Weights of a small transformer language model.
Size: 10 layers, width 704, 11 heads of 64, MLP 2816 tanh GELU, vocabulary 8192, 66.1M parameters.
Architecture: LayerNorm before each block, learned positions, biases, tied embeddings.
Training: a variant of Adam for these matrices, 901M tokens, 6872 steps.
MLP neurons of a small language model. Each row is named by its layer, matrix (up: input weights; down: output weights) and neuron, and shows model dimensions 128-255. Each number is 128 + 32 x the weight over its row's rms, rounded and kept within 0 to 255. Numbers have three digits each.
Before each neuron's rows, "fires before" lists the tokens most often just after its 100 highest values on Wikipedia text that the model never trained on. A number after a token or word is its count.

fires before: "s" 53
L6.up2294:149131106125109115099126088090178145190145121161169169149120111083113072102121094135160202093189069150133090131153160075102086113081105120145144107126156121134113088150105081056154126131152066143146142147167142112097122160160148157153142110146101072094140150183096114144119163113140099153144124095171062165178191106081071140093135145097119150136116122118131153182171111083059131119154
L6.down2294:146148171124118092079138162128146126108139140160170131053110171097157120086147117097092139114161119144109109085175104138171128116103106166121138157124153050158127123125121067148119114106132134069101187132140105160165073173122168133218156155130130115152136105179080089137118075186135112130177105074121115093122150141128111092138132110123175197046108147121131120155073119119139141147140

fires before: "-" 41, "|" 14, " the" 4
L6.up1301:141144153176140132127040142179123148145119169097145123096125119160094134160105112093107168092117126138150127160074116137082110077088102123122101114127172186109088141149090145176173122153117138141198127132161118132178112065081116141151200066142156129098182112124176190150135124029095147147087140049115147143126139101179100053127159116147157137151133127090066150171103165162032113189107
L6.down1301:096139137084121098044101137112146101152132141132089128108169140112127157095122122161128153143133130141064085163141155145128136158120138193127171126131122056106126108086157092051111148156179138175134161075078142155113166116151152147115140148068149117135163126105125120095115071166109107122095149130168136027086174080097119125094121155109103139045117117133193142133176156120135116108171

fires before: "\n" 49, "\n\n" 7
L6.up396:121099122112116110108090155088141153104125099109201084128135125147149139143127184149116108102160098174141111077137118195150083167185141151109120131201133069097176166120156117097128058144075163070146136173112120081138130112159121109169151135162158129167119165114130120088090152119179125134137121143133094111155196128085145169093139112136106138122117124104153065203159206161114129086153
L6.down396:111173121141129122134164126127076081107079151133101115061153193132162134190081132185163151082122091130150156141118158136172092125140117212097103178127145118163080189169115156150145116147120173106078152097161110079093111086166072167069178123121140126183115119142128150130141091162159099076113152127116165079131211133109106159111099144102152123093165138092113101169181135075137140114146

fires before: "\n\n" 30, " He" 19, " His" 6, " The" 5, " She" 4
L6.up2495:178124197172135137124125113174195172206123067093157142126091136133130116190093099149140190112139116092076154147138087161123145111141177144147081124086078178128184115149128097078121120090188142191090038102145108102188137130152094093122150100158174147166153208121158143091109124123119172100155121126114102116159147115149150115110185075121107130158133113126167112167149133096148136090145
L6.down2495:052137172118124157117137064116123107121155148113178086137144100191144112143122116118072091101135182114125084146147127108056112161187110163155147143148172102180124092109113098103151118164121153127135123129138115095171130131130162152138147095148149137129109154121180084171127154105148083123117173099000134121131194079135109115162110147154154134167086107066126088138121163166100133164099

fires before: "\n" 32, " to" 8, "\n\n" 7, " with" 4, " in" 4
L6.up2054:095122147082110075126187095160170131097149099132185136080163168130142123138162174146122140112159099142062132052159129155151106147151063126112162118162126121120098113118074086065182119030079138125160117114108095145104121109116119172100057111125163091119112167109091151167095153104143136097115146092155131078191083136097135121012124121083130112123116110117180093159124114072134126073143
L6.down2054:082102083133110118103127135090116094104140154143097164103153150136162091119084150113148097148128180098127149167203142110171123086181115165074101099130124135148084114106119212192101134093126165070132164114110177079194141112178143103124133096129111127138098150133110085072154157141128117115108128151135201126112187131195142130102138080098162147129199133146146125107131129125118118169121

fires before: "=" 62, "_" 9, "\n" 9, "-" 5
L6.up652:169130137135163129157122090183040114146102185131180108156169158232091140147081172131162202112158146170150139091106098165163092149131119131141103153119156148101128122152137138126154148167076156169148115107151102131143171125121083101102100106114128142132102108184130087137104186137156120137133116126086145139137150149077137161158136112104119121145155167156201101102150137159126078088131
L6.down652:143137127142220122110124077198189153165125100168183151146067117109137128122066111177160168106155146140116106162145110165115130126188161146120112080091136076168146101123094144078166114097134111105126171140057130111163124092156127109141129153151172124149126101126131052181121082122150087117133110157097159159127157114177113134159149124134161114140142145132156093089060148169136126069125

fires before: "ing" 22, "ed" 19, "s" 14, "." 6, " |" 5, "er" 4
L6.up2085:116172064220158150143143143073130121142138126100163084158114132035155107158184138128126152134134102174124116087134137140135128126105170098147064135100126162112128175099143126105078144138138066166108153078137061096151174126089039107132160096128107116177091189116181085147093125095071162155167151188098096196169156085178150132100117131160122104135092096093131074146066147101145114125080
L6.down2085:110143101105143110070123099127173161098132140138113147092091137164219152149121086106190165113086128180118153087166163155095105047115152167156138145172172130150122106188117165091109150099173131156178103119138171156128132095114075061150116112130159077203090186140112138144109116140102117087162103068140144155160166160180155191134155110187142195066127165135222105137142142124108150155154

fires before: "-" 32, " of" 15, "hen" 5, "ly" 4, " a" 4
L6.up2026:170112168192142139134099120053089143175103129083183132156128147129128131101118081099173146060166034153169108162101106068115059065071194158129097113171123147124131106145099076165108140145095149160132095179127133125182099154117112096168113126104101090162136156121113123122114094115105095102099099129125154167107155168116200094135120222180096137149131163116162146148194159046112126162066
L6.down2026:115099096126155125093129175084109123171113161121102129113111136148094143114114141109090126101150136118174069135106130133166143117121070137110043134109098142203087120180051139177186147189152137111141130044146125164078177136085142150101148174098124129164165140096064143167107144114093119099158123088135120104091138107108159135172133093100141107122088153140142137107107128151160071073105